Weights of a small GPT-style language model, trained from scratch on English Wikipedia: a variant of Adam for these matrices.
MLP neurons of a small language model. Each row is named by its layer, matrix (up: input weights; down: output weights) and neuron, and shows model dimensions 16-111. Each number is 128 + 32 x the weight over its row's rms, rounded and kept within 0 to 255.
After each neuron's rows, "fires before" lists the tokens most often just after its 100 highest values on Wikipedia text that the model never trained on. A number after a token or word is its count.

L5.up968 [120  85  59 175 121 121 138 108 126 144 137 179 117 156 144  90 123 138 122  94 161 130 124 186 145  93 172  65  92 169 116 104 150 110 133 102 156 120 106  77 127 183 176 178 113 173 127 177 147 119  51 119 121 153 166  96  85  92 122 129 164 123 121 148 140  77 107 109 156  85 127 139 101 149 100 128 152 131 139 185 150  78 125 155  41 120 164 165 121  93 125 124  93 123 122 110]
L5.down968 [173 142 114 111  99 104 158 129 115 148 169 158 110 133 137 124 144 108  88  99 128 132  79 125  97 127 180 124 171 122 134 144 142 116 165 180 126 112 182  80 134 151  77 146 109 157 157 105 154 156 124 116 167 172 164 170 114 118 165 140 124  90 125 134 123 117 114 122 142  69 160 122 132 116 126 166  67 105 168 127 135 161 151 132 118  63 120 124 104 112 176 118 133  96  84 135]
fires before: " |" 57, " Label" 7, " of" 4, " Formats" 4

L12.up42 [152 138 142 159 141 168 134 103 140  84 131 110 144  91 161 135 156 149 131  94 118 187  96 153 151 124 169 102 146 177 103 138 141  35 111 164  94 159 167 137  95  88 140 124  77 186  87  81 122  95  99 129 131 159 121 117 147  88 151  80  98 136 111  97 115 146 135 149 181  54 128  78 190  95  85 188 167 123 191  81  81 160 169 138 106 152 196  99 142 126  86 127  84 172  78  90]
L12.down42 [115 106 124 193 103 143  90  57 161 131 171 106 120 113 134 148 112 128 102 132 108 185 109  89 156 145  96 212 145 168 111 143 196  69  86  82 115 169 173 176  51  56  90 133 114 120 144 113  93 131  64 124 130 146 123 136 158 128 148  53 118 175 105 165 139 114 154 103 100  77 143  90 140 131 138 170 103 136 153 136  59 134 116  80  80 117 140 138 105 131 128 147 134 125  47 116]
fires before: " |" 65, " the" 4

L10.up561 [142 128 164 157 151 177 184 105 130 143 144 112 114 119 103 100 100 146  87 155 148  89 139 105 111 148 155 130 120  50 155 148 143 131 127 181  97  79  51 150  91  97 149 152 120 138 133 160 110 110 133  78 103 103 128  54 152 115  98 169 174 168 117 161 118 130  92  78 111 119 140 144 151 141 135 130 119 120 164 136 122  80 102 159 100  95 161  87 119 121 151  56 157  75 109  97]
L10.down561 [ 66 131 105 145 154 137 138  57 120 110 141 109 147 157 147 154 102 144 117  85 156  71 134  74 151  91 143 101 122 237  97 149 115 112 121 124 179 104 162 128 227 111 105 164 195 128 126 145 169 183 112 123 125 115 139 146 156 157  80 165 158 150  57  79 150 185 150 100 184  65  96 111 114 125 117  81 199 146 164 145  94 145 115 132 170  94 158 144 154  87  71 154 143 101 107  97]
fires before: " |" 33, "." 22, " the" 4

L10.up883 [196 117  74  63 115 153 151 141  88 106 144 143  52 142 223 141  79 150 126 128 139 154 156 133 114 113  88 167  93  79 139 151 120 147 138 187 128 108  98 142 143 172 137 114 125 123  88 123 192 120 127 157 116  84 136 146 139 158  71  70 106 104 131 131 112 160  79 200 125 104 124  86 124  83  96 131 115  87  52 119 178 135 100 174 139 136  84 181  71  94 185 155  88 127 126 136]
L10.down883 [145  90 126 134 152 114 168 125 106 135 191 100 103 161 128  91 119  73 114 165  62 139 148 164 120 103  91  96 137 164 145  89 127 152 137  86 118 174 136 112 176  74 107 134 128 174 129 138 140 157 120 108 135 133 153 119 135 108 225 132 111 165 130 132 117 137 126 119 145 131 150 183 103 186  99 170 137 160 186 146 132 141 201 141 157  82 117 128 163 152  29 126  92  95 201 146]
fires before: "s" 76, "t" 6

L5.up834 [141 174 154  96 168 164  97 121 112 103 154 159 119 127 132 100 120 107 125 200 173 152 151 200 122  99 187 173 162 113 122 104 103 165 154 111  97 146 141 136 138  91 164 144  99 130 106 106 163 145 132  69 130 131 112 134 125  99 135  95 117 127 118  83 144 111 119 115  89  69 128 127 160 162 146  56 194  49 156 138 204  70 104 209  77  72 178 133 135 119 138 111  45 171  69 145]
L5.down834 [163 120  89 135 150 122 116 156 145 160 121 142 162 165 156  94  92 132 129 106  97  86 113  38  97 128 127  84 183 164 168 124 129 106 126 151 108 176 143  83 126 105 115 163 136 102 148 152 148 116 121 167 158 114 143 135 171 120 121 172 188 117  83 133 119 159 111  88 164 141 142  89 116 157 171 175  81 121  78 151  87 178 131 113 113 116 222 107 142 170 198 190 132 159 153  98]
fires before: " |" 54, "==" 4, ")" 4

L3.up1036 [151 138 134 125 157 150 124 128 122  88 126  98 124  97  67 183 181 132 149 101 123 196 162  95 114 129 111 162 135  92 103 165 156 122 154 189 117 151 143 121 120 133  91 150 131 118 121 119 141 188 129  94 126 136 166 141 120  84 200 127 123  95  59 169 104 152 120 161 161  77 126 185 117 102 100 124 115 134 103 109 135 110  87 152 126 105 113 119 169 140  28 159 111 144 112 110]
L3.down1036 [151 118 160  94 159 125 111  94 178 113 187  89 182 157 114  74 105  97  79 148 115 108 139  91 105 110  93 151 138 122 177 141  99 173  58 142 129  75 134 136 189 145 108 107 106 160 119 135 167 153 140 155  85 159 123 129 100 126 108  92  63 120 107 126 135 160 109 128 139 124 129 129 138 135 137  91  84 112 124 168 110 148 149  65 151 147 158 130 135 140 102 163 122 108 206 125]
fires before: "-" 37, "\n" 18, "|" 18, "\"—\"" 4

L5.up1112 [ 69 176 120  82 171 101 111 150 137 132  96 139 184 138 106  77  97 133 150 140 152 100 143 106 184 163 128 108 102 160 131 117 147 144 116 147 128 139 114  90 111 150 148 126  94 175 131 105 112 210 137  91 118 155  98 138 128 106 112  74 115 169 125 116 126 104 159 124 118 113 136 184 160 143  94 121 109  28 144 187 147 104 130 189  91 124 160 166 126 144  91  66 103 175 108 118]
L5.down1112 [106 156 118 129 161 146 106 150 114 141  92  78  79 131 125 189 166 149  85  82 119 153 143 105 146 109 144 157  62 121 116 187 119 143 130  90 162 168 163 115 117  88 112  79  92 100 107 126  84 101 144 147 153 128  70 155 102  46 166 132 113 122 145 101 108 136 140 218 161 143 148 141 120  63 112 114 124  98  57 120 132  76 113 109 100 129 112 141  90 159 134 146 136  61 140 163]
fires before: "\n" 48, "S" 18, " The" 4

L9.up191 [134 134  90 107 146 172 143 174 120 131 140 137 103 149 127 103 114 104 167 137 110 207 183 147 145  64  92  88  96  77 114 149 129  63 128  83 130 134  92 206 137 124 163 126 167  88  66 128  80 155 130 115 120 153 107 127 126 117 112 124  50 141  97 176 132 108 115 177 172  86 179 167 173  66 121  96 114  75 171 146 129 116  51 177 128 107 163  93 156 109 111  83 109 173 121 138]
L9.down191 [155 130 159 123  96 160 171 113 168 156 109 198 130  86 176 164  97 127  97 149 151 106 138 128 140 140 127 134 206 134 137  93  98 162 183 129 156 128 157 137 106 139 105 108 154 148  91 137 136  56 103 148 131 115 131 205  80 112 126  45 159 173 108 135 132 121 139  76  69 136  61 160 146 144 104 143 181 178 106 125 164 190 153 146 167 117 102 137 177 122  86 135 116 103  66  72]
fires before: "s" 30, " 4" 16, " 2" 11, " 3" 10, " 1" 7, " 5" 5

L9.up742 [ 95 144 118 125 130 147 110 162  95 118 119  87 137 110 121  92  80 165  88 105 122 122 192 160 145 141 135 140 102  91 117 154 130 122  69 101  69 116 117  93 174 122 165 123 104 163 113  93 141 188 165 123 150 128 147 163 123 133  96 122 143 189  94  93 119 110  93 199  88 131  87 151 104 102 166 141 200 140  94 205  40  85 100 143  87 105 119  57 180 125  99 133 131 140  86 198]
L9.down742 [216  91  92  80 158 129 134 142 157 165 136 127 134 134 140 178 138  65  99  77 141 102 119 119 111 131  29  89  93 141 108 127 135 153 133  87 209 138 127 171 148 166  75  81 128 101 107 130 138 118 135 136 179 121  90 120  98 138 162 210  41 106 127 116 116 132 186  89 153 131 157 177 138 174  93 113  52 116  93  72 142 138 122 188 161 145  88 174  95 153 133 118 167 122 167 137]
fires before: "s" 51, "," 7, ")" 6, "'" 4

L9.up216 [154 154 107 138 100 162 131 124 115  93 141 133 178 136  98 144 127 115 132 102 194 200 118 119 124  82 153  97  82  39  93 144 129 114 127 143  71 145  76 175  94 128 112 133 231 169 128 170 151 127 182  82 131 160 117 129  69 142 236 128 113 103 159 160 109 103  81 127  80 167 133 158 136 100 140 127  84 136 152 120 131  85  92 156 125  99 145 144 142 123 104 143 155 111 110  64]
L9.down216 [143 118 100 159 120  97 178 103  86 156 123 188 163 132 118 187 179 117 141  96 212 114  75 129 127 141 154 143 120 159  99 119 129 183 116  85 154 142 154  90 196 154 161 122 118 149 114 135 109 131  87 154 114 144  94 114 109 105 145 142  79 161 155 153 135 208 105 166 141 131 157 126 121 146 172 102 126 129 127 121 153 122 146 122 157 157 204 141 124 213 101 169 100 108 105 100]
fires before: " |" 37, "st" 8, "nd" 5

L5.up130 [137 130 145 167 152 122 183 130  94 171 184 125  81  85 113 113 116 120  96  98  98 161 169 114 107  78  90 132 119  96 171 114 111 113 123 166 108 148 141  87  62 158 183 171 121 123  88 144 161 138 131 139 140  98 108  64 149 102 107 135 123 113 133 101 177 107 170 143 106 125 154 209 127  96 142 103 200  84 134 132 144  65 106 170 139 158 130  60 122 136 100 113 146 156  97 167]
L5.down130 [ 87 146 128  72 116  93 139 176 141 127  89 106 127  66 164 104  87 140 136 100 102 144 103  87 117 156  78 141 147 155 103 134 181  80 128 143 122  96 146 128 129 146 110 100  84 104 114 161 141 134 126 152 125  95 186 105  98 114 136 105 127  95 170 158 150 182 172  51 154  63  97 151 126 127 166 147 125 106 170 148  73 150 112  67 145 130 147  77 101  98  82 172 150 108  89  93]
fires before: " |" 56, " relegation" 4

L12.up794 [127 152 124 123 133 191  96 104 122 140 156 140 111 155 101 144 170  79  78 111 141 151 107 113 125  99 159 160 161 119 104 166 121 145 159 124 224 186  89 199 136 127 101 152 149 156  65  80 140  77 102 129 122 161 120 145 138  84 146 132 110  89  85 168 101 167 117 120 156  86 179 185 105 116  97 190 135 124 168 121 100 116 158 135  89 119 117 140 100 108 100 109 127 196 110 132]
L12.down794 [129 176 119  82  85  69 125 164 162 133  63 112 206 113 161  90  69 149 156 149 146 149 176 157 140 129 101 170 108 115 105 187  73  83  99 178 101 108 143 161 135  82  65 104 130  85 173 108 128 133 119 120 106  11  91 107 117  89 128 144 103 134 153 169 146 124 109 139 124 139 145 113 144 114  71 136 120 152  85 161 120 130 158 133 150 159 113 110 142 145 143  57 197 151 185  98]
fires before: " |" 84

L5.up1069 [150 159 145 100  74 139 117 109 157 168 116 186  77 182  29 104 130 139 173 105 132 155 137 127 119  81 169 150 136  92 127 146 121 120 206 142 122 161 137 137 125 137 146 138 146 190 143 165 165 145  91 110 146 117 133 132  96 139 192 116 179 139 119 150  99 119 102 128 103  54 140 133 121  94 108 115 138 104 131 108 160 125 148 154 107 132 153  98 119  91 147 106 131 129 123  98]
L5.down1069 [118 123 167 159 153 142 152 120 103 130 177 104 130 140 134 118 153  86  84 111 175 115 116 126 102 135 124 139 127 138 163  98 147 140 125 117 162 108  99 147 128 140 153 125 174 186  99 168 147 126 117 122  82 122 141 107  67 152  98 154 165 149 144 151 148 160  84 139 182 163 150  81 133 192 120 131 130 115 114 163 125 133 119 150 156 149 137 100 109 136 102  91 114 101  63 159]
fires before: " |" 35, " –" 8, ";" 7, " January" 6, "\n" 5, " Label" 5

L2.up320 [171  95 121  31  95 165 136 130 140 200  51  96 100 124 119 155 101 133 130 115 117 147 101 117 149  79 157 114 112 135 150 177 116 148 153 143 118 152  68 148  77 151 130 106 136 169  69 136 114 175  81 154  84 138 187 171  90 149 133  98 181 157 144 111 112  71 123 192  69  98 111 161 172  58 105 132 124 124 132 107  70 104  31 137  57 116 169 128 127 109 155 140 103 152 105  93]
L2.down320 [162  81 128 151 108 100 109  86 156  85  86 165 168 121 138  86 103 126 160 165 177 193 148  98 100 131 125  95 167 122 140  93  99 116 134 153  68  87  90 134 187 113 106 107 104 146  98 111 159 145 114 168 133 161 105 144 107 179 132 169 131 137 135  99 155 128  66 194 157 128 164 132 130 109 149 193 117  91 160 105 138  47  64 121  78 121 104 159 160 101 130 149 142 194  97  87]
fires before: "\n" 42, "---|---|---|---|" 21

L10.up139 [118 104 123 106  45 115 139 179 116 103 129 117 117 151 131 122  85 168 184  93 161 104 145  61 176  92 135 130 167 129 121 116  94 147 135 128 139 150 138 103 159 144 146 141 111 138 117  67 157 185 126  87 115 131 169 115 121 126  94  83 150 137 113 195  91 101 210  88 153 142 139 229 122 191 112 175  95 116 142 136 168 130  87 101 105  85 145 160 164  58 149 126  85 139 131 140]
L10.down139 [140 135 160 105 166 122 147 125 178 147 123 133 103 100 119  67 145 170 133 132 122 149 146 117 152 162 106 135 122 142 116 131 153 147 130 120 131 130 118 147  93  81  98 143 140 148 112 148  79  67  96 196  88 109 135 140 137  91 146 109 113 110  79 136 135 104 118 124 110  92 145  55 124 159 133 131 191 142 111  95 144 104 185 121 193 150 165 126 132 147  65 127 127 146 152 105]
fires before: "\n" 42, " " 12, " Year" 4

L9.up218 [112 186 162 108 181 166 155 151 184 117 110 117 133 152 115 120 134 133 128 160 146 127 184 114 173 140 151 131  76 110  82 121 168 140 176 142  92 129 105 134 101 157  79 153 158 168 141 160 126 114  90 147 126 147  80 169 149 147 100  94  86  97 130 143 167 104 145 151 114 104  86 204 178 154  64 127 120 147 156 133 205  78 176 136 146 163 104  71 164  80  93 136 147 145 119  62]
L9.down218 [121 160 115 109 114 141 128 146  91 152 196 127  99 154 124 114  93 159 126 150  80 159 108 191  84 100 114 137 151 180 164 152 117 212 103 165 110 142 117 134 103 105 145 120 135 142  95 140 136 131 119 142  64 177 156 148 104 124 120 121 101 166 124 201 155 153 157 104 142 161 152 138 102 139 100 203  76  79 107 113 169 201  59 112  95 127 163 184 126 142  99  65 101 151 171 153]
fires before: "s" 84

L12.up363 [106 100 109 131 128 157 133 149 103 158 154 114  96  99 128 123 125 121 120 113 154 168 103 159  90  98 174  89 156 129 115 107 107 195 150 201 132 146 180 162 100 114 112 124 198 134  71 143 179 106 106 157 187  70 170  85 157  62  73 189 126 149 119 111 100 119 186 137 123 130 189 104 114 146 175 108 152  97  98 178 123  97 115 138 130 135 123 158 140 151  55 124  46 166 106 146]
L12.down363 [ 93  91  89 167 172 133  79 130 163 127 175 164 121 115 163 134  53 141 179 125 119 119 215 173 136  76 136 123 126 143 151 105  70 134 113 144 114 142 151 173  91 160 111 155 161 159 133 116 106 138  88 181  94 101 105 156  86 164 179  62 125 124 166 109 167 172 124  98 146 162  90 107 156 108 129  97 149 103 111 111 181 187 161  95  94 106 122 107 134  95 163  69 150 161  49  97]
fires before: "\n" 59

L5.up185 [ 84 109 164 105  77 178  71 133  96 103  70 116 130 143 118 190 130 166  87  98 156 129 155 128 141 104 185 120 121 134 129 110 130 181 138 125 126  91 128 135  84 177 124 126 134 119 135  89 168 161 118 174 143 135 112 121  54 130 144 100 130 117 138 145 137  81 147 107 104 145 128 181 113 116  53  92 100 138 144 101 125 145  96 118 122 135 113  75  89 123 128 121  97 119 131 166]
L5.down185 [181 163 147 135 184 187 124 160  43 185  94  99 114 130 188 107 134 162 147  95 108 102  99  88 114 142 147 136 132 157 124 101 103  75 188 107 144  98 176 141 156 113 130 161 140 154 132 132 130 104  75  46  95  83 127 174 110 158 151  76 105 145  99 102 116 120  94 142 137 120 154  90 111 106 129 114 140 100  88  63 186 163 100 141  56 130  90 120  89 100  76 137  94 190 151 154]
fires before: "\n" 68

L5.up1184 [167  88 103 128 154 109 132 102 190  68 150  99 139 167  89 175 168 174 158 102 112  78 187 169 146 121 190 159 146 165 140 143 130  63 153 181 133 167 169 120 111 151  97 154 146 150 141 153 103 149 102  58 101 114  81 147  54 105 138 129 134  92 117  87 125 105 113 113 125 132 166 133 123 139  77 123 119  90  82 114 151 114 128 134  73 144 171 115 136 150 132  67  95  78 120  75]
L5.down1184 [119 191 105 106 116  93 113  77 169  62 153  97 105 139 116 141  81 111  91  93 131 144 131 119 168 135 114 139 111  89 104 141 140 196  79  93 168 146  74 133 156 112 127 156 118 119 150  45 184  91 132 175 152 157 100 100 114 112  84 118 111 146 102 169 130 124 156 149 109 133 159 155 162  99 119 160 128 103 117 201  98 132 129 108 122 129 145 178 128 117 118 114 148  57 223 116]
fires before: " |" 45, "\n" 8, "-" 6, ":" 6, " " 4, "|" 4

L5.up309 [144 109 170 135 141 165 122  53 134 107 124 125 134 133 109 145 115  73 133  83 108  95 155 163 117 100 153 128 109 155 157 134 121  96 126 141 134 104 135 143 147 156 150 137 131 118  63  94 157  96 121 184 179 132  93 153  74 125  90 138  67 113 130 109  92 120 168 176 164 173 152 174 126 140  98 142 164  79  98 173 156 148 118 128 141  84 103 112 180 137 115  98  73 127 107 145]
L5.down309 [119 156 156 141 167 118 160 146 120 162 137 172 109 130 135 136 128 149 135  61  95 150 119 138 147 159 176 133 158 128 124 127 153 107  86 178 178 144 154 118 101 113 112  90 120  68 193 154 133 122 108  62 107  87  84 160  52 128 125 129 165  81 134 147 106 182  68 144 126 150  92  98 116  65 159 175  63 109 157 118 147 107  81 175 133 132 152 131 128 139 116 143 163 112 162 119]
fires before: "\n" 91

L10.up1145 [130 125 168 142 127 152 134 165 131 101 166  64 102 134 127  79 157 116 100 135 197 169 106 141 116  96 162 117 133 138 103 217  89 163 168 118 169 140 138 138  78 115 157 138  61 155 103 113 127 118 156  87  65 129 149 166 193 132  82 144 144  98 107  99  91 114 125 124 127  43 158 118 172 103 141  81 134  79 156 114 147 182 162 181  78 148 177 114 119 176 168 141 137 169  60 127]
L10.down1145 [175  93 121 114  72 128 126 123 194 143 166 137 131  76 109 137 177 114 172 110 165 114  93 133 130 132  83  94 132 145 159 145 113 123 112 153 138 153 129 160 166 119  52 104 138  91 176 120 133 137  53 155  88 127  89 122 154  92 119 123 114 172  97 129  67  84 143 118  95  79 126 151 184 114  90 104 122 149 188 119 182 217 162  92 150 149  77 126 141  83 123 159 110  99 168 146]
fires before: " |" 45, " (" 7, " 2" 4

L2.up1107 [141 142 155 137 180 187 130 101 107  94 165 137 129 154 155 155 126 173 117 112 126 113 131 105 170  51 129 146  72 149 141 140 194 101 147 159 125  92 102 112 130  49 171 128 107 144 172  85 171 107 163  81 162 159 126 119 124 131 187 145 127 119  94 168 147  99 107 155 106 139 110 155 156  64  86 145 169  63 118 107 191  56 129 140 123 169 180  71 126 112 108  97 139 143 114 129]
L2.down1107 [153 113  96 139 121 115 131  95 108 183 109 128 152  83 148 126  92 119 235 148 117  96 124 100 118 130 123 126 155 128 139 124 120 129 160 154 140 129 148 142 166 109 138 177 173 120 131 167 132 132  62 105 112 109 197 113 139  93 104 125 154 179 123 178 146 135 100  96  76 111 114  95  89 121 122 118 164 110  83  93  93 134  99  89  80 133  87 136 128  85  55 153 141 136 125 112]
fires before: " |" 51, " the" 5

L12.up967 [136 116 153 125 167 116 118 149 137 135 148 125 112 109 132 129 137 125 125  96 149 133 117 177 113 111 118 136 107 156 100 178 108 129 119 150 113 112  98 120 119  70 129 123 132 130  61  53 110 186 146 119 128 102 126 188 133 154  76 111  92 141  74 122 133 135 147 168 132  85 107  76 112 129  92 120 179  84 164 136 141  98  86 112 122  93 137 164 178  97  98  79 107 177 111 112]
L12.down967 [141 142  92 162 139 176 166 162 195  90 122 160 145  76 114 154 139 107 168 170 114 145  97 132 178 184 140 122  81 123 105 152 113 125 125 118 112 127 178 152  96 130 147 167 121 153 101 123  75 160  99 156 120 106 146 135 183  72 147 127  95 130 180 115 122 101 146 130 137 149 144  97 134  81 159  88 160 101 104  83 101 150 150 119 131 118 111 158 139  99 195 134 148 131  70  90]
fires before: " 4" 23, "." 19, " 5" 17, " 18" 4

L3.up305 [146 164  61 114 139 118 129 156  79 134 160 139  95 133  75 168 144 123 148 137 133 110 145 180 107 131 163 151 135 136 136  78 155 101 183 166 106 127  72  86  99 120 122 103 180 180 103  90 104 112 125 135 115  92 125 103 111 139 132  54 112 140 135 171 120 125 126 150 147 107 161 130 105  94 155 101 178 153  68 194 169 108 101 229  93 130  67 154 146 157 145 111 115 255  97 127]
L3.down305 [199 137 131 188 163  84  89 143 129 156 159 144 115 148  74 177 106  85  87 174 144 131 110 116  98 150  84 126 132 130 184 125 152 134 138 157 113 116 121 124 161 128 137 123 164 119  95  94 115  62  79 115  82 124  74 122 129 133  84 173 194  96 146 120 153  55  87  93 113 136 168 146 132 117 147 185  96  63  98 116 158 170 134 119 114 164 155 141  55  98 144 119 122 117 186 140]
fires before: " |" 54, "\n" 14, "," 6

L3.up1251 [128 161 172 153 131 118 154 107 194 127 128  97 140  76  95  54 191 164 131 138 103 101 177  51 136 151 160  83 148 130 136 105 187 130 154 141 109  83 123 145 147 155 201 158  50 117 132  79 132 150 122  60 147 158 172  72 106 133 139 120  73 115 113 121 117 152 115 109 151 121 145 143 160  91 123 130 126  62 116  87  98  92 169 167  55 158 143  97  91 148 178  83 134 117 101 116]
L3.down1251 [124  92 109  53  95 123  90 120 142 141 178  92 120 150 130 140 145 100 165 131 124 124 169  93 138 118 187 165 112 123  94 137  84 112 104 137 127  88  89 155 138  96  57 131 162 168 103 159  86 160 122 123 136 133 154 166  77 136 180 100 128  82 133 121 150 174 159  64 143  83 155  46  97  88 138 134 173 165 137 118  95  68 140  98  48 139 130  96 103 124 157 177 146  84 133  85]
fires before: " as" 21, " in" 17, " with" 7, " the" 6, " for" 6, " a" 4

L2.up268 [161 150  58 189 144 117 107 132 115 142 113 139 134 145  94 162 128  99 133  91 133 136 141 119 104 150 163  66 128 142 143 123 107 146 155 155 107  96 112 127  99 137 148  66 146 174 112 119 204 114 130 130  88 104 122 165  47 143 129  68 166 127  32 185  93 125 117 158 170 143 125 153  98  98  25 114 151  79 123  81 218 102 137 158 125 189 133 133 155 134 108 105  89 141 143  60]
L2.down268 [189 102 108 121 175  83 145 175  64 151 155  85 151 126 145 130 139 119 130 151 159 170 152  83  87 114 126  78  62 145 142 111 139 142 117 144 120 164 149 152 129 121 149  73 156 124 110  87 121 147 111 119 114 110 131 190 133 103 105 127 159 107 101 139  51 141 133 124 202 116  92 133 110 122 118  84 175 141  35 180 107 121 128 157 125 147 124  85 125 107 137 128 131 114 157 152]
fires before: "\n" 33, "," 16, "." 8, " and" 5, " Baseball" 5

L9.up544 [ 83 131 128 183 119 162 117 136 135 118 110  96  99 164  79 105  96 146  99 114 143 124 155 127 123 102 104 137 195  71 131 121 109 146 160 131 104 100 148 126  99 125 112 167 156 150 110  57 158 198 162 112 177 125 134 149 144 122  98 143 118 119  76 148  76 126  74 167  74 136 111 144 199  98 150 171 109 106 183 109 157 153 126  72 159  98 119 114 107 110 225 118 137 143 108 148]
L9.down544 [148 158 135 102 183  94 100 130 130 129 112 113 150 103  73 119 149  42  81 104 115 116 155  87 186 157  95 100 137 136 136 136 126 133  95 140 161 119 101 103  85 173  83  53 148  69 163 209 145  92 145 159 138 122 104  54 165 106 141 147 133 107 183 153 123 128 149 133 166 115 128 152 101 171 156  63 141  98 115 141  96 139 121 104 129 103 132 130 133 160 140 173 141 140   0 123]
fires before: " |" 42, " was" 7, "'" 4, "," 4

L12.up730 [112  81 112 172 158 150 151 175  79 163 106 108  82 142 104 160 140  98 157  23 143 165 175  91 155  96  89 122 106 139 119 103 165 159 137 130 173 121 150 105 122 102 174 128 167 111  88  91 133 102 181 172 148 100 124 162 134 117 161 166 129 127 114  82 145 163 130 184 118 171  96 166 172 146  96 137 173 176 110 144 144 109  94 207 142  98  86  85 120 187  51 128  98 154 118 133]
L12.down730 [103 168  83 108  83 135  46 114  92  98 176  92  95  45 195 118 134 126 172 156 121 130 131 156 135 130 167 113 131 199 157  92 105 149 115 158 150  94 115 146  92 176 156 100 148 148 173 150 181 126 165  99  79 153 151 170 110 152 153 125 121 131 124  90 147 139  87 105 133 175 143 132 112 163 119  94 100 174 119  99 125 149 176 102 109 151 102 141  83  78  70  80  94 103  88 113]
fires before: "\n" 42, ")" 27, "-" 7

L9.up253 [191  60  77 130 123 159  76 193 122 104 125 167 130 177  63 161  80 112 127 179 109 214 155 105 185 144 122 135  50 129 128  52 169 204 154 155 191 106 141 122  82 121  95 130 154 143 132  64 149 122  98 135 106 128  96 137  82 139 161  54 115 133 143 135 118 127 128 160 204  62 109 170 127 146 109 175  81  55 118 121 116  94 139 135 141 147 144 151 120 143 103 152 141  71  97  65]
L9.down253 [118 159 145 119 166 129 185 123 138 130 135  98 118 158  96 127 171 128 159  78 148 136 172 164 107 113 189  88 119 155 141 113  55 149 145 101  59 176 194 139 169 129 160  97 191 173  81 133 145 151 151  87 103 177 121 102 110  81 100 141 141 136 116 102  94 133 201 152 124 156 156 131 173 137 101  73 190 163  95 116 101 143 157 119 108  67 110 113 185 134  90  78  48 167 211 139]
fires before: "s" 27, "born" 24

L3.up1141 [114 137 114 151  62 146  93 126 121 112 153 116 170 126 115 122  95 105  93 101 126 179 132 103 119  96 146 114 164 105 117 165 125 158 165 126 148 109  98 113 140  93  85 122 121 120 126 148 119 192 143 133 187 133 112 176 140 122 132  62 170 145  60 147  77 107 113 143 162 153 130 103 108 136  75 146 154 147 113 116 120 118 136 115 131 112 160 110 162 113  95  91 107  75 119 107]
L3.down1141 [ 81 159 144  98  63 136 101 134 129 149 149 123 160 105  93  66 103  67 150 131 151 100 126 111 152  99 128 149 105  80 145 124 108 120  87 231 118 129 122 100 115 142 132 137 148 152 160 172  86 130 136 119  98 132  95 150 106 132 108 114 108  89 148 175  85  95  95 141  83 135  88 105 114 189 108  83 105 130 158 138 155  97 186  82 178 148 138 138 143 137 140 143 168 108  86 102]
fires before: " |" 53, "-" 7, "\n" 5, ":" 5

L2.up1095 [195 133 185 167 105  80 111 142  91  58 121 124 138 142  66 177 139  97 109 130 167 180 151 106 146  96 191 147 104  86 113 153 116 165 154 122 168  93 126 123 135 132 157 130 126 125 124 147 123 149 108  58 154 151 119 104 158 125 119  56 181 180 103 111 130  69 123 112 159  88 143 123 146 127  54 156 120  62 136 126 142 154 167 149  72 127 108 176 127 118 110  92 146 211 126 130]
L2.down1095 [186 166 180 138 129 105 140 139  38 107 146 121 152 160 155 147 125 164 158 123 157 144 121 114 121 156 126  88  88 106 140 185 160 182 146 178 169 106  95 115 129  96 128 125 132  81 159 154 118  97 108  99 169  90  92 154 169 123 152 152 140 140 163  95  76 108 163 140 154 128 152  76 109 131 174 155 100  79 156  88 152 165 134 122  49 112 159 113 151  93 107 155  93 134 157 136]
fires before: " |" 39, " km" 11, "." 4, ";" 4

L9.up12 [100 170 159 103 123 160 149  96 182 127 118 158  79 147 144 121  94  83 170 123 135 177 137 161 207  93 151 109  87 122 136  89 108  89 186 123 190 104 134 121 164 115 134 117 144 194 135  69 122 148 127  77  97 129  61 138  50 112  90 140 117 129 108 164 102  88 181 146 133  39 155 163 174  78 137 120 123 123 167 131 127  85  97 134 110 108 128 102 104 112  86  20  93 192 118 121]
L9.down12 [126 136 130 101  86 145 110 151 130 178 124 110  66 184 162 111 143 137 107 143  95 131 158 145 122 148 126  74 118 116 142 134 150 105 106 112  91 147 106  90 132 149 120 108 137 147  96 121  89  78 183 147 104  87 126 135 125 149 140 107 146 103 158  98 102  83 132 134 126  96 152 123 103  92 140 125  83 117  89 115 177 114 137 113 124 153 101 126 111 170 133 130 128 139 159 104]
fires before: "\n" 30, " The" 19, " It" 8, "," 4, " In" 4